Weights of a small GPT-style language model, trained from scratch on English Wikipedia.
Size: 8 layers, width 640, 10 heads of 64 (2 for keys and values), MLP 640 SwiGLU, vocabulary 32768, 38.7M parameters.
Architecture: biases on query, key and value, tied embeddings.
Training: 2050M tokens, 8013 steps.
MLP neurons of a small language model. Each row is named by its layer, matrix (gate and up: input weights; down: output weights) and neuron, and shows model dimensions 112-303. Each number is 500 + 25 x the weight over its row's rms, rounded and kept within 0 to 999. Numbers have three digits each. A neuron's up and down rows have the sign that makes its largest values positive.
After each neuron's rows, "fires before" lists the tokens most often just after its 100 highest values on Wikipedia text that the model never trained on; "fires on" lists the tokens most often at its 100 highest values on Wikipedia text that the model never trained on.

L2.gate308:481499524476483530469532468520508506534463501527477510528515478473457532512510479511502544463492501502546515504486509485508519470465522496509559521503482513524456480478482493436484515452479542487469499472543529537492497541477486490525537563503483465540467521515496485510530531547528534514531490474544435480531512488515502501457538513492472498483503508514530515535531532483494508517511475530503506490472484483531528511523524497501460489524469498499502524523451509516512504457485524517502522502513535549509518500507498547482525516457507510495533474527476471493473482509431480536
L2.up308:516506496464506493494521531480477525474494482516526525520532468543557501510467499491481500450463498508497472497554521457513515483480505480519524492482455538517500544445555523487471551511531491505534476500520518564509475516507496540511481472495466495474541502499481503534504497497466459517536469470518496496512495494491515471492540459518495479536519492447511497476514529524499499497493500485525517514477490476458527480492527520502475509495495547467533504531483458461505504480485480474489467519478505535554560489504528530454527483487484530491480493470484493469515497487456490501
L2.down308:473508509519523500495450531551494489533484523496504495512495514509511474545455454496504507483514540509515511509524490484534500502443492480483541487467509527509517529499566516532504502493524543515517503471474494487526503518525534480502490477525501502482529463490462467554534523504469520534502483483489477521460475486446545457525469465511516521510502500491479498484517481502499504508537550515501482514499527464491516497516538466513524515493466475495503486489573486499507522493520533488457521524516506520512517511488533522499512443463484481475499555484521515487506494531500446486
fires before: "\n", "\n\n"
fires on: "==", "==="

L2.gate218:459499464530502507436517506499515486479526482521526488444495516530446526504521492468518531512502488534499496497499496497472504507558499487527480476521470480477444496502499466491506500487466463456497471477513527507507525529517463478487471500496526472509497503497474452515485480532475506515500486491488506461467542523496515508508528513496495488501477500452502500455461510488486500503510540502507488525452486493436463515529496441528471505511520523523500505461482541546467515483490513514478484490501514493524535481515482520455474483445507576490537540516509521494515509521514481508
L2.up218:508470509494505515478498481504497488466521516535502510463546503507506484490509496470456497486513514544546502503496539467499500426529488501528491492442465495501488509542521518497509463540510504488510500468469536506553533510503484481513462497517528461549508519522504510512515454544497468495528512505510533512476479497475478486522505515508511473508481538532482516491513476471492496486474502478494515522457477470478480548508504523474503502424511522507534521498497488534523532519500518496521501536537483494507487498507493513465527470511516479519521512474541504477493497537462508472
L2.down218:511476516536501499505489494506514517488522473487504497491512483476481455517457486489483483493496489519477489466545518489449536452494521531504497534476493524506502517518476564484490521519456467515496528489543518509520549505562496439494511536484481495506498477527524542512486507508476508467525474470481489484523524550470536519516507535543530496459474511512498549477493502478498525509476484483463480482511523517539506525519480501520533505465489533502506523500498486534497543503538487494570499515477481505479497530470484466529524485497521523486484511548493504474501494528493464498
fires before: "| ", "|", "— ", " ", "1 "
fires on: "| ", "— ", " ", "; "

L2.gate482:446510526459493523453478545498523536475522492546511514509536537447456544504486517494468508496529504456510551480529495454472496513526508504497535485496501530519511497528505453480488517553497459493493467536461522493449486494481502484482500521488493519560495492527469503521472497521469513508506503499488445488539547481529483495503481471462486524486504494480524482539474464506486524457512460508511525498466498468510514518483516481515504494498478475513495493495481494498520500501498488531460522521469488525516533515487489543490521499456447488551529546496519475497493487513512510494
L2.up482:556507530496506513506521474473531457486503537484490519489521529496474469496429489483482493489491501497444486501524492462505444521503487561479503496532514502490455466522473519463525482490514482490478517547544470436495501528507521520513494506543495491533511476518520502487503487498489515491505484488479490457531531468502495494526464523478532491497491486480453486482492510537495490497494497521461496465501497478440514498463488484496491496487484467514517477497504500449526491447521485486501520478501497526513496483487543527504475522457483549496521490492533532496541494487449494446
L2.down482:493523540452522522515504522557513560511498537517522511539494507470467502528504481487456507475504509549498489484479436478529505466527486503532508478521516520584520456501490488498501470530512499511509487498478528486525495495503484484476525510482476485506499504493503518528500480489507520458453497514496453491509481498487542491522505541508536460503532544483503469532463460528547484506488492511495496487485520512520492485506481523522468458497504515512509534502503514476486510499453536482500542499453509455501508516562531448463507536494486518515475504461487522545513454530499474529
fires before: "\n\n", "\n"
fires on: "=", "===", "=="

L2.gate22:469549506492489560452489459504519469495524499475501488479518507466529466463528506520445474516487538496445523468476532487513496482532515511436585477510547511532521500512469563475499522524501500519502515486484540527496484520566459464487497522478493435503511495506506508507524521450525509485508533494529464491511517487532518521519470491496519529450506491526486534510509529543466484489473515515515539474525494469486503502475471512475522509498516485524488461513497496457517483498486496489513519509509470536484469518519525547458467520462471515508505521472528496482516467522510493554
L2.up22:515467510530481532500488491494505506454514499492466459501500499434505471485497520497496476539512509466499487519552506519520476489512544494480493497475511479472486523471487521492460557530462521497486531506522549518485528476488514502515457522530442480518533514504470530482467491467496520483527502531498496460497477445521511490482469513541511507446494503473505508525523491527486504476525515526520495460486504497535491467535479515516453491542498500535512494473517480465504491487536515498486488484497530506531497502517520453438495509504476487516501501509491439482516521514511491487
L2.down22:483524496544440500481461528509536515475501472482474482485472501521529477501482489482512484513484548481471502503494544525507511514514482502497510549528540538490515474510499508533504544514544508477490508505521539521456461477472553475494484503554512511520509508510486507470519496496495522524529486539473544497543485503526458520494503510484467520507511526484518490512504468472491535506533496488487521437512480513487489459500482492546469487485456471484484501495520526483507522505564516473520463498461525495522506514506504464469484460503467511561446465508499519445493535493550415517
fires before: "\n", "\n\n", "- "
fires on: "==", "=", "\n"

L2.gate181:512494509503506510496500475492471514469529456549514534480470513482510506478500547494494535527488530494524522512476457517485520504515509467482521503514495487452557472521461463508482522505500496530553534492462523519482527520507493512457470493457499499510472521494476458447505503525469518532468488506511517520520516483468445532550468521469441484491548503497515541476494529488463490491454509506530481483522516486514468491487497499519497529527468489500526485495493553521497495508510485504522526479500504500516470560496485519478502492501475470541443490542525468477481484547466507504
L2.up181:474499449510475484468507494462503520514482519457526509532471483468471509476514494497464552522509506529538526483534497498500521505484485503502511517480504524492500493493494487539475462482499522514529502522495514523469464504489486469520478534471513516521486514562485524465539452525493483516513449494471478486493512500505522518463476530478495482466532472529495532479474478466507474469474518520451513474481442528477511513510519484501521488533580499521520510483471509504460533514476498497527522463459499510529548499490498511462494499475502512569540467507505520480515555500510522497
L2.down181:506470490524502488439522494499469467506452550453559488484479515480475523522527484496523534511485504496475510495530500471493539502465449523498515473486520530533522489518487512487500548481523522523522499517526463516490513483501523518549453457525490493510502522529514520495483465523467471495471482511498475498517498489475531516482466520492508523508524509486490513493497443451491503467511510513502475512536490512447525507549468511456474501485530478456479471475522495493511505521507476500532500460476477486509544505512512424506510520523482503518530471483501499493519581521488432508
fires before: "| ", "|", "/ "
fires on: " ", "Team ", "Title ", "Year ", "Player ", "Season "

L2.gate407:471526533541486515480502542522437538490498499444510511516536532474523501482491494480507487494506499521529478488475489499474519510494541481534515534522478486501507473513504423500470529491507498537470498497446494459469502508505560493484476502505487480483491504543507529513518519495480533501533539494554506506491534489525520455500524482471513561492502495505497448498492470485524498492505484507514485490476514503429478475474509533491513503491494549510514475537442470537533502496537525518516484487523504525468473506486493522476499483447468503491504497542514461496525495469471490481
L2.up407:521536509468533512466501529492438486519528496480567563495499521500500498468530496481506501496506495505488452504489509496497533531477515479523468501476453522457481506512501465491483518515525539511489490503489487504464518484488505482503498547478522499470470487467518532521508489503482534520453538536495473446465483465457521505530453532488466473492557510480487498504469485488471488512514466493495494505477514510457515543541537496496511527524488456493472479538481491499496435509501515502515520493506481473508504496478513528436521519475481474535479539478502499525512537464519485509
L2.down407:523536527477530484490484563506509514502452505481509522504489452531466485484456520441483473476471528510520484474502555440496463514488499511506506488468511493490500481524470456517477521483505465489501501499477545507472479489475540500503534517437491482481532496568476514491514519488463559506492551508498502467478495494488524489467482471471449493500553455523472471501470498532480501485467446533520445499466469506478494479519497554503462483502495469504553470538494520494520482538421476566516506470525501541491476498496463488543504486482474507499490490514493482524529490477499418519
fires before: "\n", "\n\n", "==", "The "
fires on: "==", ": ", "| ", "===", "See ", "– "

L2.gate582:520536488476513478476477503520478494485460533505491531536487508505532516561499539490508514539533514487526532501490512499529490503533483507474564515487508510496493504534522521508509553493509513540479548453486530500467502512512488535472469498499444509505509498502499523491477492495453501513496467522486500507501465524533472525518475546482518480478482484488491537483435484491498534549484494505481496477499477501544480526489503472490545523546469501513516522471462532500528524502470545474494459510475510489544465490503471534536460492501499513466499528520521496511492503511454526498
L2.up582:525515480478486519443490515529519496489496494496493473500536474484459540560480483528509484531471492553490468476527456512543533509489492482473524538486545501554515531519549484516496476500562499534505518440537498486494488575489526534518488490478458517558498490523477503500503551494480470522478438503477515535486460467464476512473532499489547490464490507514502521489489465468549515517502450522500462507467490521490524488511479500506522483540474460473485541455457500445505511443506494527488522486507457487521542484536479528535490514485519517472476532497537508517530504513496530498
L2.down582:517496512510490474458516488529501470493480471473546528487473524435476498485491476514509484462493499484472482487571459465535497488472487522519499522466549469520500509516512478485513490499492426529548494482520459495505499489517488487495517479521480540519500494513542479458512533529497500526474489503521511504514488478486469575465485488514526480508501522513527522531504481522507529512474477508475467482494527519487487481506460522531526523486562546486486521487485534448534517535552426482529478519457517477493517507446484514502520507527511492487501531477524496517544508512515455506
fires before: "| ", "Plat", "\n\n", "Formats", "The ", "\n"
fires on: "; ", ").", "\n", ". "

L2.gate4:480509488506497553532511534466557538460484480480500504488526470513513478460491507464457458488495485505485494490453505466516477549534526498478503503489533517536467494451533497476525528500495519507481504501497504485521506543493520504502494489482504518513463508507523453483500488524516492485508480578472504511528512511467474476461522522523465478478500516478510500506473510505524515534499466511497515501504489481490488446455515548486482523426550520469503509493480520488537481516495488552516518464468500520508481506528524475477520505449490496524472480502521492488463487490504496498
L2.up4:444555549485539526486511490488490459532476492517533498463526489494549517471493448500484498510482494516526426513475503497458503508485505496505461505481499453505501518481507467510483505485528480519480524501512468494465489518480485501491467496480514486554503517530486504527475489502497514516507458510502514486480480458477452511503533514527473505469476495531519532501481501508483500524500511537460525463524516477484537505501547500472506526496474486526499511509517459467510521493526468522497462502484505526498503484476521494499507503491559506499492524499518523486500530457480482537
L2.down4:547511532504473482522502497481467484462544514532498483528512507466516491491513486485496486525463479501518482474486471458482480509469489479547507479483511542466522461484496495561519508481488458512508531478499545513490522479535513514511493490481483485559468522519488522508463515442465458509518477496517480528459477507498493469497494516498482493498479526516499496499497529474510507495495475520494477489471528530462533512525497508477494535490471492487526512477522495458530517510551456462493505525487502486496542509533467483504487513488491444482458470493483488528483493462520427496
fires before: "\n\n", "N ", "- "
fires on: ".", "″", "\n", "| ", "- "

L2.gate23:503492511483441485469486539518517526471482457559509471484463483469525500518468456482470505498453481525475498488527464479485497540513509459497551506534513523525445484463494464460493498426530520509534510494491515513488491498541474464496495516490483536489500528496500460516484529511533481493496473455489505540528482519440482498480494499476478534473496528476470541535508483542510475488538469462501543541511477538500530526482458481483511469514536451515518504483457488469479506491502491502513484484529503537515503495518494488493515476523483531514498520529493515511512474490503488506
L2.up23:509535469505496478520570531542530448484460473522500507505508486492501475517544460534495477476468513453488459485510526482515496531477493514462476508480468517469540503513474490524521499537485510515542518492492484469520458497476467536468497493507562500498482499477489518527493474530510493517486471501483536475517503494519542468487512465473512488468477512485470532462494498513494521493490520497477534547468474482476476524540514474501522502502516499477520494500476499470486478538518507501446510487477527499496490490509494505518551482444456528520506494550497519548468505468474555487
L2.down23:428531533506493527501563465544501497468494508495483503513484522497544479477498499483447514505502493490503501501502505490485487477508502497496537468542515509499533486465509479542505517507446516526471509506521547466518467483486507489505531478465504523483515515489521489501469502460504466518519518511482504521474538494530468495522500530449474506474484508579457488472500472539495462480465519513455474478504507502468526469493529516472502538485474459544547460479466522500498509494576574490514455465501459485536514527529495504495516506496576509463516512480523518509471466456503401514
fires before: "\n\n", "Early "
fires on: ".", "== ", "=="

L2.gate283:523492557500498468521503497502517451529518509491500462493492532443472515525508511521490499490543466492482498500467574510496499439446501495490510510551458531521530506471502515498512508502504468522536508453512508479499534520491506515492497504477476541491497491530522453487497497526479533496550500482480541548515534518498508478469477487497472507494498479504485458489500489476479478504513466502518494481488487494499524453538502523496527478536503537528486479484484519502502533499509544472487541482518495461485518515523481507521483488495514508525503527473467486508504506485481541532
L2.up283:510517546504523558481491514498551564477523493515527490494493463487546502492481492484531429494528487489501506493474478510494488518493508484528542498479467537536522495474509521508484551523507469492494483486499521480475522473511479488490493485479518476507479486487458524548486504524497467513532507485480498498536448474510483500513475487550516524458533483501483537515451486563480483513502466521508500529504471500496512504465479483481483473508470489516485500457475495492491509516499559547491503476505524515493510517495495480499547503441487498505514509487485514490488529504514509487
L2.down283:474492529469501558507520513517497575503536471491527516533490494516484501536445521492569473506476543519514504486480451528468495457488481476487501443471491527528532446494484479504500504503487478526505496561508518455513512465489492508486484473480527500543479554479463490505475530502513456492449523559523462496515466488468505524529481487469513484488501480514508492530456496459463493504528542494535498542518555453464474491469502489464475480516471479475517517517547502535519472519532494537483520477505469507509500498496518484526485510509481460508494471524510533513507464506513484525
fires before: "\n", "\n\n"
fires on: "=="